Weights of a small transformer language model.
Size: 11 layers, width 256, MLP 1024 GELU, 15.6M parameters.
Architecture: rotary positions, untied embeddings.
Training: a variant of Adam for these matrices, 252M tokens, 5126 steps.
MLP neurons of a small language model. Each row is named by its layer, matrix (up: input weights) and neuron, and shows model dimensions 160-255. Each number is 500 + 25 x the weight over its row's rms, rounded and kept within 0 to 999. Numbers have three digits each.
A block is one neuron, or neurons of one layer that tend to fire together. After each block is what it responds to, as a language model described it from the Wikipedia text at the highest values.

L5.up725:504540523526456496463515482504478482536507471467531528507498512516505496477484463478489500497530464476505510515526517549470556428488520507484494541483518486529475516513526466496485500494485470543527537520518547504483500495483519524483478489521435530462474411483494497473478529503492513492
Responds to: Function word after proper name. Prepositions, articles and colons right after a place, organization or other proper name, e.g. "from Kirchberg to", "Naro Space Center in South Korea to", "Kettering Town:".

L7.up36:534536496484472530460470479501494479515472530492505467521469513523491517498477528437471503533476521433515513481465485477503489483443535476523494523498533534497531520456507479468513481529460510481523491503526469475485510478502513497526512476517445500503490539498522463533457505522476492495
L7.up355:513458494488484472505472498494516485486484514531512505497466494557503482457528524486507507492513456507469487510505543512488508458457520505480491547483520482537462492475523496491509498529518520518483524508521518500489488443527475498515488448500443519483505491470498505489507446480466460482
L7.up403:486512501524467522537459499519496502539482518503510522482482497508523467446528489516497495488537460479502506539502512542494505466473541529472492538507530446508480500523507502516520509513521543513520538517490483499484486491516530506495481486460432492476512471499489501498526470475526505483
L7.up620:506492520523526484502500490524474480480445474486501516449517538525531515477473503473480510518447506508496514513560531495527532545466531484496487562465492503534554524525519512484502498538489523509499491464511534484494523500501493485580502427498482519458466525518550516514482521525492464470
Responds to: Semicolon-separated table cells. Semicolon-ended cells in flattened sports or chart tables, like score entries 1–1;, 0–0; or stats 23;; also mid-name word pieces and coordinate digits.

L7.up151:484472510530468551513490501508496565526520496541537513500502531535509478496503487488516515503522477473504529515529523496472495481506508505461511506481511517545479529460523481513526448508502497503504508528567484483460491499500495487516499496491480499484511440504545469492500476517485509522
L7.up177:473458467482532506502514544480491505561463444509531533452493525528510496486502497475495493508507473474504481494536522499534507469540487523483477488457488497538523500491516510522461477494457517513504505497512528505494502493480511498574480523505501561490491515512501473481509493487515512505
L7.up421:495467508542474541503487504509457506494511518506491453471528516478478525513458461522483555497522470452485493498504491511491516476533498431511507500509535481558479477509536500485501496507452518473533503521542469508535520489473506491535469485492497498494492494527546505531457493526506498527
L7.up856:473473531539492543503479483480502536519497522542522514491525519504478454500472483517555480562511479493507532554528489504463476484480467492476479511481485480536506531475537479506518469509478525494474485504510509482476524480511481486516499505514487526515468454502493484516502436474485475473
Responds to: Physical description continuations. Mid-word pieces and linking verbs like are or is in physical descriptions of animals, shells and buildings, e.g. dors-al, st-ained, margins are.

L2.up24:485512533511477540544512492482494520467448506480482526508497490489500516491508516508498484535471464487515497530493525488505511468515537490437465548468493523529483519491491479493454505529501502513511493526540497511464469492538526496515504459514501529437512484497511464567492508482495546545
L2.up182:523520480501483475477539477500521506469487498484520487511426484508482534491499507484493508509532533504468455498471506480470523470544524528481508593471538501485474513497500498496443520548515479502511517522485486543517473468494512500508474451488482490520507508464527505485514551496490508494
L2.up349:527530533475530528504498513451460498491473462505488551494494530535526489515499535480495502491519517535504500491540535519519508479478499491523514487499513453501460519513494505504508486499495463514507477493490489489481497499512541503525480494505428516509494469514478501481462528529491525486
L2.up424:479452503507503469494525490500494482487491469496509499510495486535488471482482512490478552524462522486503486472545524505485469474538522473450546545524544476533464502508528467465510433513479519529471474471498505521523513487561528498495501458474468527514509470484477532510525460495484493510
L2.up470:546501513491511486497480518483468473510490464518501563517517544503540508477517505484466498506474505491496510524522526510510520451475550496493488513503491457531505508533478500496495502514476497510518550498563525525456494499517512492505517458474414547473513498486515483515451509486477496519
L2.up480:543502498530510514506493480486471508504495447480512517450472485534506491524512513487483542479491513472516505491538539541483515494505501481459505497535484511504459503481492468458422487511467475526554450515529494478488474484479531518497507479458475527501482443524453521472499522493511520486
L2.up482:509485489479504497506508509488464520443496495532476468514479477487515528492470499556439493518513514519513448468542539491486502504506494478421489509521523511504483512523486509468454496515476529508480458494490488499548505497504532477496465508496493508512502472500528493544456504480511475518
L2.up484:497479492527515454486483471477502458534498478553506489492534503491530507491497481467514532475495484497480483490574548536471534474505533496506487531528487487491461468552490513497501512574501550502491521512510514515511538489503509484493487442501457490493535494491492511474519491516467496485
L2.up525:489485522507483554520461479464491499511459480531505499491557511511504472487493504473479518514524445485461501512570543515474515499520477473477477516486510480517458520439493495475501472513516478504497527522508548519470514477519559501499482471521484503481528451471482497493510480474467511528
L2.up552:528496503477523493480544479468503505553502486502489483536505487491498468507490541473487500493448527451484517491507513497476499459489509482477521525517495470496498509545491476461446465527500488519498469481513529505452511475501515494512464484454450496494527459476481467524483522494455519498
L2.up640:512513521482510496517522467532499554503507466542501503483457510536499540490494489515466497499485504528499462456466486488434499471497526512448491520470521493514534482490451498462452512516528539508489468537569508523505508483500547498492497485470517523463499468485505474503461522523509509489
L2.up752:489511482548491495514494523489475486522521454487506543493526488511505510488544470504517491505521536469495467534535484497497527482511490507487523498479512477479473517478482458511436518523462484493509513540463480516520481503500508495517489475463482508478503521474521470484470508497505506534
L2.up796:535483528532526497487489486467413458487493484472520505471499494517525497516442510499439488474479513490521520489546557495508487493511515440484499505496502514482487529476496452475473511521463497517499471504494530485508497473498503490480490486475493512536476455514509532509461480497460476510
L2.up824:504472542513502455512541459503489484505446483520486484511501479499514498493509500493491497500475501490490533464522517482505476486528534501491496529493516472517424502537510481487519469526504516515512530477502533496488507498528506497504462461472508497516537429505495492522536467484481491488
L2.up829:539523548544536478506470469458451486545488482505474515456533578526556547504518490539498521463528503496522495511542430509479522513462508469482475486497483533479518514514463483511500526495481504494531502494533450482529518453498502504504509497484486490500490456514518518524469490481522518488
L2.up901:508506536497516486526496502464471484485488488516450505475530552526540519487520486531500470490467507514514514484513493502499547481506531511478492528492508474491455483515474506499454509520484508509509464477520491506511507483511552511500466468516449520497495480490504509512465516478505502514
Responds to: Word-initial capital G. Fires mainly on the " G" piece that begins a capitalized name or word after another word, as in Giuseppe, van Gogh, Gauzy, GB; more weakly on " of" and line breaks.

L7.up563:505518518471436481493462487526508495507518516524509474503490512528473478498526454466493500510496529514468480462514510514506506524465525468457549530505523480480513524479548484488509471542483534514467468517526503517502502473519502531495490488496488528537513476475502486541523460509477476491
L7.up606:488526532486495539497485473495533485510467520516477461479500521509536508460507485465519499497475496484485496490535527552497499489477483523499505542484538480478527496514515497496486480534479496468498429526487539543471478503537488525488461440492470534496478451467505450505506494499467462501
L7.up705:461511537529505490509537478488536516481456495525487499522480509525504529450490518508436474522483494511522537458521487503479492505461475478498523532525496523464492529515498519477513517520471513509523470473453570524536564510500509490518455485472475513483502465473496541539477507546480477470
L7.up823:494512523554525504502465483546539537496483505519522487496465478507477535473452471455461488566479495505489505460482527508464471509507518481481494528499561434514510515487496493505482495525494493519511459500456521521494559478495541501479505486496517475472518469495491457553454503510416482474
Responds to: Word-initial capital fragments. First one-letter or two-letter piece of a split word, often V or M after a parenthesis, hyphen, space or line start, as in (Verve, Jean-Michel, Memorial; also minute digits in coordinates.

L5.up52:478490481475498474475489471488468481494470476542474474510482481482490521445487491521499470492476484486495470526522553504503528493467542524479484511531527459521460473523506464495488470564484509515520519508500561525503482489536514493473445446515470518518502474468479520545533441499514515483
Responds to: Fragments of foreign names. Early single-letter pieces of unfamiliar foreign proper names (G in Gendo/Gheorghe, b in Ubashi/Urbino, j in Ojeda), plus degree and minute marks in coordinates.

L2.up54:509480466493488521506481531452510525541512481484501549484508608540482479495523449494478531491527419480516523504544480525477512482494485465489484481491483525517501518513512510519553522514444525481485519517525496481466560492510499490474502515502458504489477445529502476546504481508473519488
L2.up204:463493465508498534478531528482531521511518485518491485502447532472435492503525434486487519500464450474494492480502535504474465452526525467456511533477529480519491495497512494468473497524498457507498506492535496524461519443510456492496492465506513499500483472493499497543486492482487548482
L2.up347:534486474491506510505461507494478478544544495479525496497516566540505469479510507510466516515505485447478523504574507530479518521485502494465485501506479497505507517518499465488544500510474499512484552482494524480514523477486487493527499466489436527512464470509495540468473485496492506498
L2.up394:521489502464503525499524535472491524507502489506517519492491523539457496518515494505488505511485468474487539525567524486493507459469490486466481498502461541506518517507466489520502506523447510473493529497516483504479523502472536469484462492485435538506500448474513504503490536491484514480
L2.up413:502473494515518496513487453531495516532487490530524470494494535540510489448547465500526525509505459492493484517564515524432481502478515518453472501517526496528500502532501457515524482513476538506472502523518499511484512492570525489483484486476488527476555428478507507515501514511501523472
L2.up508:511509504514463494521496482514454486503459496466467502530513495476522515491466477499513474554486480499487508528510510483499487481505516518470453522459495529547463534516469509515516519514527536516477536490464530505469493531517496471509512484458461475437518444490527498520493473507475461490
L2.up543:494467489520523491502488518455483509560530457492545510529509546514499480488513441499500523520559485469512506516559510486416506473509496483431513504482507503539506549509506491519514488509481505488508547491521497491490496489501488487510485489498461519499470478502511503500485464512515514511
L2.up598:486477464488507517493488531495481500512511478485516488470513557523496481491526467467520508522525468488448461521521513522495515462467536518472496526504519465505494519475508439511504503539494558485498520515492480520487498469522511516502513465513461527476502482480531525503516486508513546476
L2.up633:537464513553529489480486479478455489487541489457524489502494496570541475464492507477473522478495524437503523490540529535498479487503533462472546514518520499536490498512496475499487490506459510507496499495520506477500529507519500501497514472466450531499488484514487518500489491493517463458
L2.up748:525487483539514524521476509475474500510492495504548537464499505525483459486516541501530514475504525508518499550562509553456522501463522500482501497516507492518550500480519516527509483503498526517481533480543508485452489502537516484500493512461456504458479476496482517495437472513473504512
L2.up794:501432480518468514488501550492508524487556492497522459484493565500470519464522470487489562544540482467491441507541510504456510461534524485481471519492541455526491526497500517502543503514504529493474547550531485515518511440537506500486495478487469537476514478510505519488519482485509541510
L2.up801:484475505560499503471489463490453504488495493500517498495538541547502489499510471496482540507522498473480514502556492536474465519493513477472488514488502508495503516499477439513536483512497501486484529490510494476471512504520495512497464488501470527438476437491521520541474483532465483494
L2.up802:440506505501493512467460530500454487500525485514488545484483545533538506456499522496501538495525469514449486502522467518491540492533508531480544531506520506518514531532503494510532490508486493491479523516523483473516504520492502489503476471511456538484494485479511503456457535484505503528
L2.up905:487462506499512501498526501530479509509480503522519474526494528540494478454521480496496518537508455504444492501557498513480509517488520515456488516525530484495502513502497470500502477514471507477499488494540508515485493454526526494501479469492495545499539449470510513512497509488466527510
L2.up939:489466450495472541499523513518539532508524524533529490501511516514443474498537487471527522513532476473478523518556534525407474478501519515434517521510506506541513514481511481524533453517491522494504519489530495486469510500520528490472488486526483556496503454495501481516538495474506514498
L2.up973:531457511509487467469509525499508486470514506515511515502461520549504471480543518478483506450488484506497488440566517499515502473488533488428528522485516485542447502530490491467542488525500550506487513495513504469467539500501513500509491468453454520506524470494496521479516534483508507504
Responds to: Function words mid-clause. Short function words continuing a clause after a verb or preposition, such as to, the, a, be (merged with… to, located in… the); also coordinate slashes and mid-name word pieces.

L2.up202:522531494511492473492524444481515488499479528467485485490487529519506536467516454460531535480531485503514479538502519509447523450513539524502500547509502488480451492480511501531493535562499488494553510562476496544501502458496490501461519445493486476501503482501494481537548460500452533455
L2.up223:469492483537484476477497484537519503496506498555544479462532513527490508521503480494487535497537536506479439476516504535495516428477534499483541529562502504485522484474536501523479497555491487487488487492490466515514511465483522528488486485483519491486487414488528511513488497549489500440
L2.up261:543478480496501511507525508469519467488505523492462454473539523495494522501478504518448478498543520477473507471524508523513502486466545467491486497531482507532531555502484465493476497534479519500525490435483483498471534502489528553533508479508521512484492456502524440507488518506512518492
L2.up288:514506482520478555510531529529491535493480515518520499487504507504480508487530424495511543549529466531532446513498495569475505536491529526508503529546501488481491478450539485505449498533471476495517481548522462533505462453510506507482497458519474507481492473492486516488520458495517517473
L2.up338:543489509520509531514486467524499500517457464509508497477497493522491507489513464520500536509520486509507510528522482539434491558470482462517464501530552488503518502434492489506483484521454480495506487471482487493477473507571547527500460500526521468498472469513489484523502451525488475471
L2.up359:510520499535491479507533474520481465493515513503514503534481522504521542485499492485473506504497518507490481523513518487497537509526564523513509561476494509483485539494481467485448519526496475523531490530500481518532476480512515489497540442503510477499492497523490510494502484510491475479
L2.up385:507482483541502497532534491465495510491491499490482520502503536516492525454536499526501493501485499513519496514503500511476524476482473520484495565475515462496503477477469498510489491558511518513481508500518503533496483420534507515468504455480490489533452478458482512502483446477483494504
L2.up409:471461520528473535535474477546502475471514478528526524480524505504496500495519503491460524524503477490501503461511511522466510528507534505504486516479543502527481472485487455489489491533506522507519473523532491496499503477519564565473480453487551542518473475531478462557523517474475510530
L2.up495:532523509501507485484541466488538533497478496543466481503493508538483548462492455491469511521499488475505490458507531502468483510498511502471497541481520490496506486479475463452479491562507509501483449539545500540513506475524498484485514440474525498533507488488485467536505501496477456484
L2.up571:475514485534509521507534473528503542469482457504493501459511501543457506509451463483464529501468493503483480450511515559529449519488533463498514537526481515487474451488480499438446508560470491505537455489531482547506506479489551525505502460501534552516503445488485536486502496526449487496
L2.up641:497516481513522554485497494506475506472479506511466484488453495501468518495462459479476482535498465493450511502517533538522454490468552447491477535504464493508507510497496456465446504544478523514476467503548456527486552504510504475502525452526480532514519480476525500521484506539484496510
L2.up716:476521497467518485471513494528528483497505492541498518495511487539509512488489502502515538524523496470499519497519505526463494472514546507465522568515508516480484482485504466503478487582465484493513461515489456505509507499511494526492490451497504522513494461495483505512532520476470501503
L2.up775:436484479536501466485491464516539505522533488565514510466519520532500531469536465487505514526550493445496497507510520509455550472502576520496527555531527488504518516481467496525493485559492492501483505523574467505530524495515510502481515425488499531486476465496509475503483516483491498492
L2.up865:490507470509493477501507469530549506504493514494501522505496524540492526428480497501471491510532536505466505469485529484460509483503563495495503578504539480503530505450450466506474517544485496508486475511504492525535517485530499528507524448481548493512472510525511456478498525483469484468
L2.up884:489524499491477527491496494541522467461504517501501528509460495535463517486466506489474503522498500480472513485476517518478511479503526496469493549509505508491512498461495429481461499542496485510492479522526473509526477509499480514511523428485506504529503484504495467468529522500488459523
L2.up1001:472485520503511513510493452518494480460480485526489496525489471497489524475452495465460488512517528501461509480526551505458484468474559461464480561491509530557523488470454467472478452548508489510506452517505482501473520507544542489509499421504510535473495507466492448526501497489441463516
Responds to: Capital P/N/F/G word starts. Single-letter word-initial pieces, mostly capital P, N, F, G, starting names or words in tables and lists, e.g. Pimlico, Naxos, Félix, Gobert.

L5.up687:528488504489512515502501514492491505498497486535509472483506481527512518447496498519498504490496479481483470503494505566452488495500521507443481574482510492486488507479476485502480490571489478502485476530509534553487516497530498528502492431435502524540527465482492532531468485501493516476
Responds to: Word-initial capital in tables. Capital letter opening a word split into pieces, mostly at the start of table cells after a pipe, e.g. P in Pole vault, D in DR Congo, G in GUI.